python train.py --n_head=8 --d_mlp=1728 --vocab_size=35868 --tie_embeddings=false --lr=0.000853 --doc_mask=false --steps=4105
MLP neurons of a small language model. Each row is named by its layer, matrix (gate and up: input weights; down: output weights) and neuron, and shows model dimensions 304-495. Each number is 500 + 50 x the weight over its row's rms, rounded and kept within 0 to 999. Numbers have three digits each. A neuron's up and down rows have the sign that makes its largest values positive.
After each neuron's rows, "fires in" lists the words (lower case) most often at its 100 highest values on Wikipedia text that the model never trained on.

L5.gate828:574485477533554534542517570464587526442517424542506559484478476525461480455412567523415467519552520444542543521498486511530480474476548373511531607515495435454519624604477508457581503519576548482421475453439504630538513538496592505462535585567551433426527602564524403587479568508547528366517484509545531500565534561534513446568487537479512505612445517542419481516541532532526450426468549530605496562530550569455547543538535564511612557451578443520404574566473541456521452504553526470481497496490476400488407501497563465522391390496462543476479408502550529476454481553529490434
L5.up828:517518402555559470504414573427468537458546522546504527435554548485606514507506486534520545537420539517472414666533424475524535474553457423471526595494568501464460516602485488481393432455500484392454504567532417561529468523488540447518529540452437666502477442457465548538543547487514414504591456482411491529453476537541499461536540510564474503548496494555562489585472507491478532542510494412496492482526485580475440516500506468534562515495497427537486473450502505554547515523458448533536523500473409535531439458554429497557541569479541509517497492507456445513569457486559447541
L5.down828:666473485528396501477445471534474510583449468531561576560436553461450474495509452516547495545564526544516488442449522545408495516434506487473443565551471524488489551455500532481507569472597470438552552479593570470440409550472582497436495514498502477411490601502557451496487505511540488474482549466457475459495468528507528548553457467408486516420480400490481533453452497497443437457528513488438593449440466494620481399451471540550393500585507453556448535519510447537502588442491525581454528544491622406438518501493534495415443471443481545513516374589520443518564654520497447452
fires in: "and", "known", "or"

L5.gate1243:524482445531463417519502511442441454500465515488505526536427514460469448485482466597487449475495549542485553567497529501389554465513457494520498521490431505470462468483542483470467543485513493460568444534549502502486444467548563509404443554546537561596448519499514455496512572422459505465519493503461590409537527522420494531593546499604339595559528488427442570535476475469513587506497513544510480421535527520591556410589567505529559460409532574455465522503476505476539432446504532459453452571583599521439533366494594462527501400446410514530496573515494454526516499520486458495
L5.up1243:497570476554547532544589524512513459550462465486511497499449490415555518443468420500483484532471483502366503433464531524492501495455499506505577493381513494511528605522473476504449565457598461381509472520534542505507498614504575498452463509517480474510586524463512436527495486474463512485516551475487502479550409618516464464503479548522436465408443511494491510523610513571552508460520506468460385507485409443532413506521559408467472450508544423570510549529487470515445536466514580377544532541522485425497526509486487482432496446470556572509488465508474560518440440459605482448
L5.down1243:454564464561489445551431431611474407488549510593521518544474397510464551569493501578567513541516447522541495450578471516433522558394457459488423481429527497430461460612448539467400513489531460596534472503483512478517502450518508543500410514532465489427453459462388515581523579457503552514529485449510534477513427554463483413590488539524529512501544382534556642447543423458486494441469458550476475479492595568587527348475485570503463444467535472402459421599589478517498488437488561479537461616440588503528630510510547456443513518525436542485549529555469489476393484560593540518
fires in: "december", "july", "october", "november", "september", "march"

L5.gate953:557489493460597484578505410544620499515523464479533509388501511426473437457501481503563543470416536507538515565490530481535545507479551572546410463435482439465507608534550560428548566482533452564549484462521521517481499514594570551517489469484504500487516541463581527513537548481554470496582499496391477487522517599492408478599455495455479537508478453524467558478543478545491483549566478582417515479515504507557501419405511502457510540405560536532475514593537448575510523540616567553457459478520451449403573556470437573464435491501549458463469475557488545479500455637591393499
L5.up953:558492484462553480450549427526584412442415468533458521451533477493456623526568529478454541528461532470396493437514454466519526529523478406500494547428481515491358447464498503515448521495564549408452491575489478539539526568507495483489483499536535518462497549507635569508548398517441528529402480557474563551508557526530464515485390579520464501573499490593560477545546544538484519559550509460525446511540492583533470519466586553531545505373592493508470608375492466531533480493505478434505500551500487439513513460536559489499447518432481483458465394462517578448528503521471419543
L5.down953:494499552531415535517525463448566499516537471445600488572608552543559509529571471404431534396466529462502521504456582506393541441497497495470510492492452503466505437580538464448503564476485603460481506547526537541469493522454552460510524562561384496608456449440565514595454581485548462494482538468474495540561527566564435600498424487432502428502467494486498511474491567502519534428517573571484570516531552515529550453439486503486403416440435507473612582475523486466561522423424612578477567498501528629549565589547534485541475480478524528451552348476495412454547379523392549459
fires in: "and", "but"

L5.gate380:493447481549467516516464483459469461546484471448541462498575580457513441499503490499502506602441519571483475393533465522543438477454438610480509547547504512427420463566520494496449520592593472438542460581508544445412526615430483473496499525511622531501479435581561487494530577467565436433526521505461588495486509505555518429542504514540570468521528462473512532481526383483562503461451421425502501447478407446498472485442429474532522474575554465522561531502506466535497514491444543441406454437474517503499513427487465448425474472466486498501483570548429576523500496479518428449
L5.up380:515483515429527507588513522595526544503542547544557391437498455511494508444487462545603517521531485504443481587512480563499547450517541532582504499422507567483482576439423572478398455585443384450468593470569525434466444628529398574473501540501404488541571626446510403606488490557512523500574509460492462543439480528569533450359510568489474483552539488412564530553531450479486510559495470514518482411424505499556392411514471546509567485469499537446452475494472525559630476456457479508507534571399454508499527482491550428417530559507546470471554532552512575390546461515538517532
L5.down380:460575540541462480423421492494532540557532507459525522468486475453493594519462470503477393541616491524438378573573425499574572473510482402419450427508591475617491513490488502452582555502492504531463504444491523510525457490514470611454498503526453400470481577526434452516414560471576562493483534501453476546569456527552522489406483508476415605513515413576529532487525562542460508496489493488501540376520581486537451497495526535454436438495446505472436622495490555534490483425579502524498577501476535560579515546534561626462470475453420556500522495522455487577544449491502582447
fires in: "august", "september", "october", "july", "december", "june"

L5.gate914:507519475525429453524503551501569583462448527473502566455469548471526544462484460370393411536550517500492491454429478471499473487435486385411555524584434535426500511545560518555470515506540453587507436547457492552528525576436502499502443523502496515493450425495422514478510427520465492476478528473439503508478471480484555532453552552510478541431526525493503508500553432498486409452481520486512568515553406605574405542533552477458534487410536502513471550354560582573491462504541538469591490581541588445478440524547542469443469564512494590575508437442484555508492488509458488535
L5.up914:479589495507538552478528416511478429468511532568557411565492466419540410504416431441452562504525493488515596520575422520522488522453458487540492576419499456506415486524451437485516571498469487456563414531487652487458534526473499504490554544568473360506528497443402386539534467411491580399545536463535503456506519480559457608435425600510431507520535449465531483539571487608473522528411531589523483540408464441441560459495497645480499521597584465595525522494527511453452604560489484461513419455605456507570509427480480431488545412543541499550441564509540594439473494550429411503
L5.down914:462496495567430413431468452416583508492549566502588584498562485526498521518581465424409540494504427571475475569515470425477471529567449574445539593521419518491465523488502504496520478461425562583428481438524563496452485533466495530433527472537409447519470557474430565450450456436489527493520606478498445402496597528433451399528473535409482519530534545508462426572489529511460601589580500428432666490501505602517457456508570470528435466410479484542504531405503449378448508560484464501493469521538568555407503546501501403436541621465539462516437472433572484544562509590536436490
fires in: "january", "february", "december", "november", "march"

L5.gate1634:419524551504501463493455470536527460514450508639498508447628500549480516555512438523445578544497519581536535508486532525480457555509492421509521447529460466504418434516471488560525381535535461456578452551457550510429513538505577510503450455518501515577513492498415485501465536418429542508437489484556515444467523551497577516493526535527499429511480487539432529489545491520464464481509574511518513507492541460548494593464560364445503587396516543457445549402527527516580528460479568487484370529549483498497574514453536482484579566491449512482523461512462450481441458584563527422
L5.up1634:441493635590537516568593466461493549524523511472557424531459422399609470491455549488529477489448531539530546529535431516573366508544399446553455519504552516492583503477451393409556555454552512445499528407505525463445498520541422584515532485566521493414497491491510498498525554445534605447530544550458494433521602459471438534544472484519522477507486591517559543506555564557584556485427496544474478537453597536427445481497537561423440472482519469494520497471531528503481486504521486453477473514462462498483479373521474515550516473521458546463415533525507455458524471504514557405
L5.down1634:497483598520523482423455458511460474456502472522540441509494552553488503546520455550466599491420471533481507477704551530440428575613499426586539558462533584469525501578416597393501409497513502544476415479491436464497412453429397480569458520510458470488531486474469530515484496478565473451501650550517529453577490582532427409487549483511510635459476507535488403451558540473507487537546493530506524422569489507446452464585470507536482472530547560459523527480474475553512536467505493525514495453500599485534505577539531428516557584528486487507492448524530492486471433610481552478
fires in: "march", "may", "january", "february", "november"

L5.gate852:491537648436493433595505544459610523605396491541476590449512564398589517505497551467431467417486520573497463463494467511467515520518502445551514577500430538546527597432502529436494519457510514488443521475450584520456451454466501457517464511470593538536493492463465437551559520487441447444515494460529623497551577542490584478509592452578413616532354432407453482435564459489553449570476527447554520511432490415564415537527483463534475497487461484530635466408496545528426508474526545521456517584493402528522468516523478578493450459398427512455530563436418500536505498553514566525
L5.up852:549506488521524538391536508581498456491513461446473484487557479522483479437485468481402546518368553516495565472484486377495563552406516479474527435523485523444519392421483512445476491515465501465613509542533570462567482433542549526378468419462522477505434585473496474476496466467509462479415443479496474420474547472470511487502560486565463502518441528464506526470455338534505475443487478520493493421486574516607446539440472443576457519542462471497584549513455545531530538563424518481490519480454440455493501579487518576362412479499454541419471498520489418530477495581528640567
L5.down852:626516527538520455506466527459612472560563478428521501444393525538538439540506498557533613538406578522548468492526387470496576435493459495522511540481500543530486575450536563532521505420532478442501610499534467513506483464495491513468420487542511508481467573495523489554495502524426448442552519439614554463437566544626540453535538469504468583499502509481441482511512572438473458464491585520517518422538504467488447581511550464533424520549526486508544462458546566560518432495481465544379528534456535543523496579505560468433492540433431514561492357557503436509424563571488360548
fires in: "is", "not", "s", "was"

L5.gate197:401500498504491536503484523542472458502486478533483471489439545525511513403465478458601555568614457605448439531399472559504501471643555579492511462446550398386502541491594448508486456412556433446451466405570501494515470555582514444564476477412518484485500480541392436523459459548496528443517540525416490497497541581474470516505517598489556477604421469465427538362443447496524455521516429454440497477452478579471470587405458516443560533458443468585382484515538584446509490549506457492566473576524490564471525447484481594387526530505465512528548560511434473432542455486457541546
L5.up197:450436481514506475509523482425486528465437480473440588466381532557489574465495490508540499490505382534530493478470502530501499455455397466442484453497545452487464435608509430577495497461551481455474503517524570511500644458494475546469529524452519505545604526523466489531425391565635522494543444547502589513433470547468454474489519494476547483456575597473512518512486495552521469587473518520471544504499496539533460583578457432618486524496449545476465587463507520498370576496523546493504522428474510457492579564477506544525522554425612497460610539469470464577477495528498530555
L5.down197:522370472491444461482445513549508565429519520436546548421401461479526488489567520483414477458517559407466537497676518493534549508449482524490390452443443536486559448454502520493431383450515538532454468470491523416393504485400543566546556523436503542550533551517541502473575518500462493486506458499525512453479526402570483639461485501541469466444532504455470468517468457519463437530491485519531507514498544504531558502518447446511471391537562504489573488517487571554379509517475456517513525476450465444568429528551483399542510554505521459518514417461488419493572374521520542388
fires in: "two", "2", "three", "one", "five"

L3.gate1082:490466476497480454486444471439508505449495408431562524540518449497493433520587531618481533558447490556423497544471508499451520484554560490497566473494436485555446505478560518453527482458549534539488500512567453546443545493472602502483415475443568540543378537416460521506456515468516556513477498606465507485495496491479557517497543434501498518517442506463420509484505485488446484470460482384546441513474515547436476484427479469488481540610476487525471520470570463496476508532514568496457464499495513425472442509471516537582511464439517623525451482575431529448617486577460530529
L3.up1082:450522531492447468482522578477531556463574567441535553565529549516465483567620505540497548529551384423516552465572504533538442472532487429474550578530573454520466515531574521463534437458534509530530429521529566492533526496499552579522423447499419517454534546489522448499523458503523596530465479546522575420450515498572508541579464550523506478487443471473515425571454494531493410518572510507507556540560420447531503502522582455464525526490482538568500581501479509497573482529497540601493469566511423379551548486474592544570602530504447530492509501436429497470510459557505504538
L3.down1082:456471496561548470532589524578453581471465549484480455517433576538479508482554576530477527556478439477523521479572504441462498455501469482470548544464527577503541422438433448503512485460490536498552513565481440463479545480481475531600585477467421518490587603530462446446475553516510449539541514477513450471522409477488522432521622507475490440536482552506507539559515453529451529530548439465513514510486514439444444526495525546470521513509436510463496480518445582444498502493500461523500470465490531450527448500560474540506515426542418538564611453485438506444512642475567407517
fires in: "one", "some", "two", "all", "several", "on"

L3.gate892:470524545496530569504480433515491526495459458498537479435464482450480509467518474499453526508472577626525458509444550477506506547544559475519487579538502518476418483498491467471471470540602498484509491566536466491480474530534493467409533466579484436624470468394491506417450406393516511441534538434421372515479512502534452499529513562477470575583476579360473595480524455515489544522429545496469543531499519503512524530539441492521542508458422562430506513563588583490491502478519480451433587514562505504522504496566485462500561517553448544538515460546464496506508507436454379518
L3.up892:576461484562639526528550454526563449439574537531472539552447431482517455501451541525484524441524586482394475515541374505460578534581561500468489454505490440474477451402397520503528545523487448360520465506467492566550487519539467541546559551577518559588469514513562513525487516429474478545566469474501494503444522500530485401505559590596452563545490486478550522466452418532499469474533562514533450527555529474430491529550489488571550477493542441479489453543489562487538464552454485483545538493527445559524492480548505442448484493433568490494447454539494569503430468575531468606
L3.down892:561624442536567563482507527577506430523473531498434555438472521476496543467489512536500442425488426554550532486501485513468528573503612514560441543534510474512565442491468485486471491482605470472508541556517443501562527459480493546549553499539510514480489528520530516510522429500419501504495512432482462508475573496484473468579473457473503574426532484484535440520501469553488486504444522511486463617534586432488503453512572529416481573495457476458576541492475513474535451478580430474508543471437553507428470553525537470482419508499386607535421532587532558523528349613509403444
fires in: "also", "is", "not", "yet", "therefore", "and"